Weights of a small transformer language model.
Size: 21 layers, 10.9M parameters.
Architecture: no position embeddings, normalized queries and keys.
Training: 376M tokens, 11484 steps.
MLP neurons of a small language model. Each row is named by its layer, matrix (up: input weights; down: output weights) and neuron, and shows model dimensions 0-63. Each number is 50 + 10 x the weight over its row's rms, rounded and kept within 0 to 99.
After each neuron's rows, "fires after" lists the tokens most often just before its 100 highest values on Wikipedia text that the model never trained on. A number after a token or word is its count.

L6.up271:58 47 49 60 30 46 61 56 52 81 62 45 45 33 59 58 58 42 55 46 45 51 60 50 55 55 44 65 43 51 63 47 59 53 55 53 36 60 51 48 58 32 69 56 54 58 47 48 53 38 60 37 42 57 56 49 54 41 58 59 43 67 55 30
L6.down271:52 44 45 38 50 40 65 58 28 45 61 57 38 44 56 44 65 45 45 64 60 47 52 55 73 55 45 58 48 48 47 45 56 54 58 61 52 56 45 46 59 61 42 31 29 54 24 63 45 46 58 50 59 53 58 51 41 49 60 57 59 64 32 47
fires after: "\n\n" 22, "-" 15, " \"" 13, " (" 11, "\n" 11

L9.up749:53 55 50 45 51 40 56 48 64 49 72 56 63 59 65 60 44 48 46 39 57 33 50 64 46 59 45 49 34 58 74 50 51 52 54 46 59 62 66 37 52 46 59 46 55 64 54 61 60 49 44 42 34 57 57 23 45 51 55 49 57 45 43 42
L9.down749:60 50 66 58 49 59 56 40 53 51 35 47 54 49 66 31 52 52 68 40 57 41 45 58 35 56 52 48 52 38 63 54 58 45 48 45 66 52 41 58 47 46 54 31 47 66 47 42 38 62 51 69 61 57 47 60 41 47 44 33 51 47 36 46
fires after: " the" 25, " (" 12, " in" 8, "-" 8, " located" 4, " on" 4

L3.up22:57 41 55 63 30 43 55 57 51 53 52 53 60 47 47 53 54 61 38 30 42 46 56 47 38 61 48 58 48 56 63 53 46 59 45 39 49 55 58 46 55 44 77 71 52 50 47 50 56 44 45 44 33 59 46 24 42 54 76 47 59 46 52 58
L3.down22:57 52 71 46 44 51 40 61 54 46 51 44 40 60 53 66 53 58 55 69 31 54 44 43 50 47 37 47 49 54 70 35 38 64 69 69 46 33 34 60 56 48 53 60 40 59 55 52 41 50 57 56 34 43 57 48 55 34 43 46 51 55 46 32
fires after: "\n\n" 33, " \"" 27, "\n" 15, " (" 11, "=" 7

L5.up323:47 48 60 50 57 32 50 44 53 56 51 42 50 43 68 47 47 41 50 31 40 54 62 63 61 47 56 58 78 41 63 42 63 57 37 41 45 38 53 29 46 48 72 63 51 51 55 39 41 75 53 45 47 51 35 46 33 43 42 52 59 45 40 63
L5.down323:55 54 61 62 52 54 50 37 64 58 55 37 60 60 40 50 44 34 35 33 50 51 55 44 38 43 55 37 52 29 34 34 72 40 43 65 59 54 52 49 46 43 38 58 56 68 44 71 26 46 54 61 53 38 52 51 47 39 60 47 65 39 67 48
fires after: " |" 27, "|" 13, "=" 8, " Opponent" 4

L8.up79:41 43 52 31 49 40 53 28 48 66 40 45 53 49 59 80 43 55 43 44 76 49 35 67 48 57 43 60 45 61 49 44 67 57 62 32 44 55 60 41 39 40 57 50 38 45 58 28 50 52 71 36 34 35 30 36 51 47 62 43 43 55 51 43
L8.down79:32 39 51 54 54 27 50 59 55 37 40 51 60 58 52 56 61 59 56 64 49 59 52 44 52 31 53 54 36 63 50 42 46 50 67 69 52 46 53 51 52 56 50 64 54 61 35 47 43 52 47 44 54 41 58 56 52 59 43 52 45 49 51 50
fires after: "=" 44, " |" 21, "." 6, ")" 5

L2.up392:46 68 35 41 60 62 52 59 42 41 62 55 52 43 52 56 47 55 41 59 47 65 43 78 57 37 36 65 48 38 54 64 72 40 46 43 56 51 53 46 47 42 54 48 41 57 53 51 47 46 39 51 32 45 31 53 34 41 52 49 55 38 34 40
L2.down392:47 54 45 48 57 31 73 75 46 44 59 56 58 47 31 51 34 58 41 61 22 52 54 57 67 49 66 42 57 52 33 51 57 36 44 58 47 53 66 39 55 69 23 51 40 44 36 51 63 56 35 49 43 20 44 51 24 34 44 50 48 51 37 54
fires after: " (" 27, " was" 14, "-" 9, " Born" 6, "," 4

L8.up623:38 38 56 50 47 43 41 54 54 64 39 35 57 40 54 46 38 49 61 47 66 48 27 68 55 55 48 66 58 54 63 46 56 59 53 39 46 46 50 44 39 30 61 62 33 43 72 47 41 40 48 54 41 55 27 38 58 41 67 43 46 55 52 46
L8.down623:29 45 35 33 51 51 45 26 44 47 49 35 43 50 56 62 60 60 38 42 68 46 23 61 48 60 47 67 45 63 33 49 49 50 64 38 49 41 51 46 15 50 58 58 50 57 60 61 52 42 50 47 56 63 55 47 66 40 56 65 49 68 40 47
fires after: "\n\n" 29, "=" 20, ")" 10, " species" 6

L9.up486:49 37 37 52 47 49 47 56 59 80 60 60 55 26 51 51 50 59 42 42 49 28 50 69 48 50 39 74 51 50 61 52 48 65 60 46 54 62 47 47 60 35 61 42 38 47 48 50 40 58 64 51 34 59 59 41 51 41 67 48 64 58 62 39
L9.down486:53 47 58 49 63 43 48 51 58 41 55 28 63 53 48 49 64 35 56 58 60 45 43 59 56 56 48 56 55 45 53 50 45 54 60 48 58 55 37 59 55 57 51 54 47 61 29 71 53 41 53 64 48 51 47 42 66 37 54 48 39 48 35 54
fires after: "\n\n" 34, "=" 16, " (" 13, "\n" 8, "M" 4, " un" 4

L2.up21:56 35 51 46 49 52 48 32 52 64 62 53 59 28 49 60 61 51 61 38 44 43 27 39 55 56 53 67 69 38 42 47 57 50 59 49 47 53 50 64 57 46 50 59 57 53 55 59 66 38 51 58 34 59 45 50 56 58 56 54 45 52 43 53
L2.down21:65 58 43 49 41 64 64 41 55 41 28 34 36 52 54 51 59 53 53 42 55 55 41 42 53 61 55 48 36 85 56 36 55 60 70 49 53 43 61 47 54 49 68 48 45 44 52 64 45 52 46 60 39 50 51 49 52 55 46 58 59 67 43 60
fires after: "\n\n" 84, "=" 7

L2.up190:61 50 55 59 42 60 52 54 38 59 35 62 52 60 50 56 50 57 44 50 38 47 52 55 54 48 57 58 38 50 56 73 57 58 43 23 58 48 76 43 46 54 66 62 55 43 51 52 42 46 55 39 46 46 41 41 34 53 62 56 48 55 49 39
L2.down190:58 64 56 50 44 56 42 56 49 61 54 27 46 57 50 62 52 49 60 44 45 49 49 44 36 49 52 38 44 69 57 28 47 55 49 50 58 57 40 56 37 40 59 65 56 51 59 63 32 40 49 71 44 57 40 46 53 43 52 45 49 60 55 45
fires after: " \"" 23, " (" 13, "\n" 11, "=" 10, "\n\n" 6

L9.up239:63 30 60 64 37 63 48 48 66 57 47 44 68 39 52 64 46 55 46 51 48 39 43 63 57 40 52 48 54 54 61 38 42 42 57 56 46 50 49 49 40 35 61 54 65 48 46 62 26 33 57 70 29 43 45 43 46 58 57 56 28 62 32 39
L9.down239:42 50 68 50 46 63 44 47 33 38 27 36 53 56 49 34 54 45 36 30 63 56 56 33 46 52 44 59 53 62 36 57 54 43 49 63 50 45 57 45 48 46 55 61 55 46 49 43 61 43 44 43 56 48 56 59 54 57 71 33 54 47 70 51
fires after: "\n\n" 31, "\n" 16, " (" 14, "=" 12, " \"" 8

L6.up606:50 52 44 66 35 51 43 46 80 56 47 57 56 54 47 62 60 52 44 28 45 43 62 40 45 56 56 56 51 44 67 54 63 46 56 47 49 57 54 44 71 40 68 51 48 50 47 53 57 60 28 62 35 57 41 55 48 62 57 45 50 51 50 33
L6.down606:63 52 67 53 43 52 30 56 52 51 20 44 57 54 50 47 55 38 57 51 44 51 55 52 42 52 41 51 39 56 47 36 48 45 68 61 53 52 32 79 58 46 51 43 45 47 56 58 43 54 74 64 48 59 51 38 44 44 49 34 79 62 36 42
fires after: "\n\n" 19, " (" 18, "\n" 13, " \"" 9, "-" 6

L4.up469:53 52 34 57 55 63 62 48 53 61 51 50 71 49 40 53 43 66 39 61 48 44 45 41 67 50 47 60 69 40 64 52 57 35 44 57 46 57 42 43 61 35 55 70 65 52 55 50 47 49 32 53 26 39 49 19 17 56 57 64 45 68 53 41
L4.down469:58 59 39 42 43 53 59 54 41 54 58 49 71 37 34 37 37 47 50 66 32 54 60 42 54 43 41 43 58 33 48 52 33 50 42 53 30 30 45 48 50 55 50 47 56 39 44 55 74 50 40 59 57 47 67 42 29 58 82 60 53 49 47 32
fires after: "-" 17, " (" 11, " is" 10, " Born" 6, " Website" 6

L8.up280:63 62 57 47 59 38 58 46 52 52 62 63 73 56 60 48 57 53 35 52 59 53 43 42 53 43 45 59 54 39 56 46 56 38 46 55 64 62 54 49 57 38 49 53 49 63 53 19 48 69 46 46 48 43 33 49 43 62 65 63 54 55 34 44
L8.down280:52 51 51 37 49 52 42 47 45 42 49 52 58 32 30 62 42 36 58 73 32 57 69 46 34 57 55 50 49 67 48 55 53 48 48 62 49 50 36 57 56 46 35 46 45 43 39 56 53 34 66 54 46 28 45 56 66 48 41 53 36 52 50 40
fires after: " is" 24, " was" 24, " were" 6, "," 4, " are" 4, " been" 4

L8.up348:68 32 47 46 35 64 56 54 39 44 48 61 42 51 47 57 48 63 37 39 53 28 48 57 53 50 42 56 52 44 48 57 41 46 55 51 45 63 61 55 48 59 52 76 55 47 57 50 61 34 52 52 44 43 55 52 38 59 58 64 39 61 55 37
L8.down348:45 56 49 39 59 34 50 44 61 51 50 38 36 55 55 32 65 63 63 56 53 48 54 52 48 33 48 35 53 43 37 34 44 53 54 80 60 51 53 43 66 52 58 62 48 52 58 54 61 46 39 48 52 41 41 54 54 38 44 27 40 42 83 55
fires after: "=" 30, "\n" 20, " the" 11, "," 4, " by" 4

L8.up157:29 38 55 32 53 59 55 51 59 52 37 60 57 48 52 63 61 54 35 45 52 58 55 50 57 44 48 54 60 57 68 59 48 48 46 31 40 45 50 36 48 39 53 50 64 54 44 40 41 39 53 55 38 48 22 33 46 48 52 52 58 47 45 56
L8.down157:55 52 49 55 66 35 66 78 46 48 67 51 49 36 30 58 41 65 56 68 43 49 53 45 42 52 50 45 50 55 40 36 41 47 22 59 55 48 58 60 26 66 41 47 45 48 46 61 59 55 49 34 51 38 54 59 58 45 55 48 50 60 45 41
fires after: " (" 48, "{" 15, "–" 7, "-" 6, " +" 4, "loan" 4

L6.up193:31 45 55 40 36 58 43 51 47 57 49 49 62 52 52 49 51 50 55 35 69 47 60 65 61 40 57 62 58 39 49 33 65 68 75 47 47 52 65 30 46 28 53 30 43 66 56 50 37 53 52 51 28 49 28 36 34 54 64 49 51 48 59 50
L6.down193:36 50 58 48 46 64 43 37 56 45 41 47 66 49 61 47 51 52 36 32 57 46 47 41 44 47 35 63 54 56 51 65 62 63 44 54 52 56 73 31 51 41 61 36 51 57 51 54 49 43 51 37 41 45 42 54 51 36 54 64 37 37 41 40
fires after: "." 34, "-" 16, "\n\n" 11, "/" 8, "\n" 8, "=" 5

L8.up365:56 53 60 64 45 66 37 51 52 60 55 42 50 48 55 44 34 42 51 30 52 49 34 54 57 50 44 63 28 63 71 36 51 49 67 42 63 54 48 50 42 41 57 57 52 64 51 52 44 57 50 64 34 23 35 38 54 47 52 42 39 51 51 48
L8.down365:43 41 46 38 57 37 57 51 57 38 56 52 60 55 39 49 67 48 39 60 60 57 69 43 57 57 62 65 63 66 23 55 39 50 35 38 44 42 60 43 51 58 46 38 64 53 58 34 61 39 49 36 60 66 57 72 51 43 47 67 50 50 44 47
fires after: "\n\n" 23, " (" 21, "\n" 14, " \"" 8, "." 7, "=" 6

L3.up498:46 43 45 54 52 48 41 49 69 60 64 52 45 63 62 53 52 39 55 44 45 47 65 42 45 43 42 64 42 39 53 40 53 59 53 37 53 51 53 27 45 35 65 52 43 59 49 58 44 58 45 55 44 62 38 42 40 48 50 55 65 69 35 44
L3.down498:40 40 66 50 65 51 44 31 55 70 60 42 57 51 43 56 34 47 55 53 55 60 51 60 37 43 40 57 45 41 42 48 57 44 57 43 54 48 48 47 51 65 52 52 45 57 62 57 42 66 64 58 45 42 59 39 45 57 47 46 60 67 65 36
fires after: " |" 30, ":" 12, "/" 10, ";" 8, "|" 6, " Website" 6

L9.up445:63 45 41 62 45 62 58 56 53 57 45 55 58 52 52 50 46 61 50 32 48 52 54 49 63 62 52 54 39 52 54 39 57 70 58 23 54 54 51 31 62 44 68 83 48 43 50 61 42 42 56 57 46 38 45 50 72 52 57 62 49 51 53 50
L9.down445:68 37 70 31 51 57 42 49 41 46 55 50 57 56 49 53 51 40 65 70 53 38 50 59 64 49 52 63 59 58 47 50 44 44 77 49 41 56 34 69 61 49 38 37 34 44 59 57 36 67 53 59 53 51 53 41 49 37 60 61 47 50 41 39
fires after: "\n\n" 54, "\n" 45

L9.up319:40 60 66 42 39 52 52 43 55 40 73 51 73 43 57 42 42 42 59 30 49 44 48 67 36 54 39 58 54 38 45 50 56 40 35 50 33 63 54 48 35 39 63 52 42 55 58 48 37 59 64 61 42 60 45 39 51 59 63 52 36 44 56 33
L9.down319:58 64 48 52 47 67 44 60 33 46 60 53 62 38 35 41 41 44 56 55 53 57 55 55 62 57 32 42 44 22 66 61 46 44 44 62 69 51 58 58 49 36 38 43 47 38 40 41 38 45 57 55 57 52 44 42 58 45 47 53 51 42 30 51
fires after: ")" 37, "°" 18, " in" 8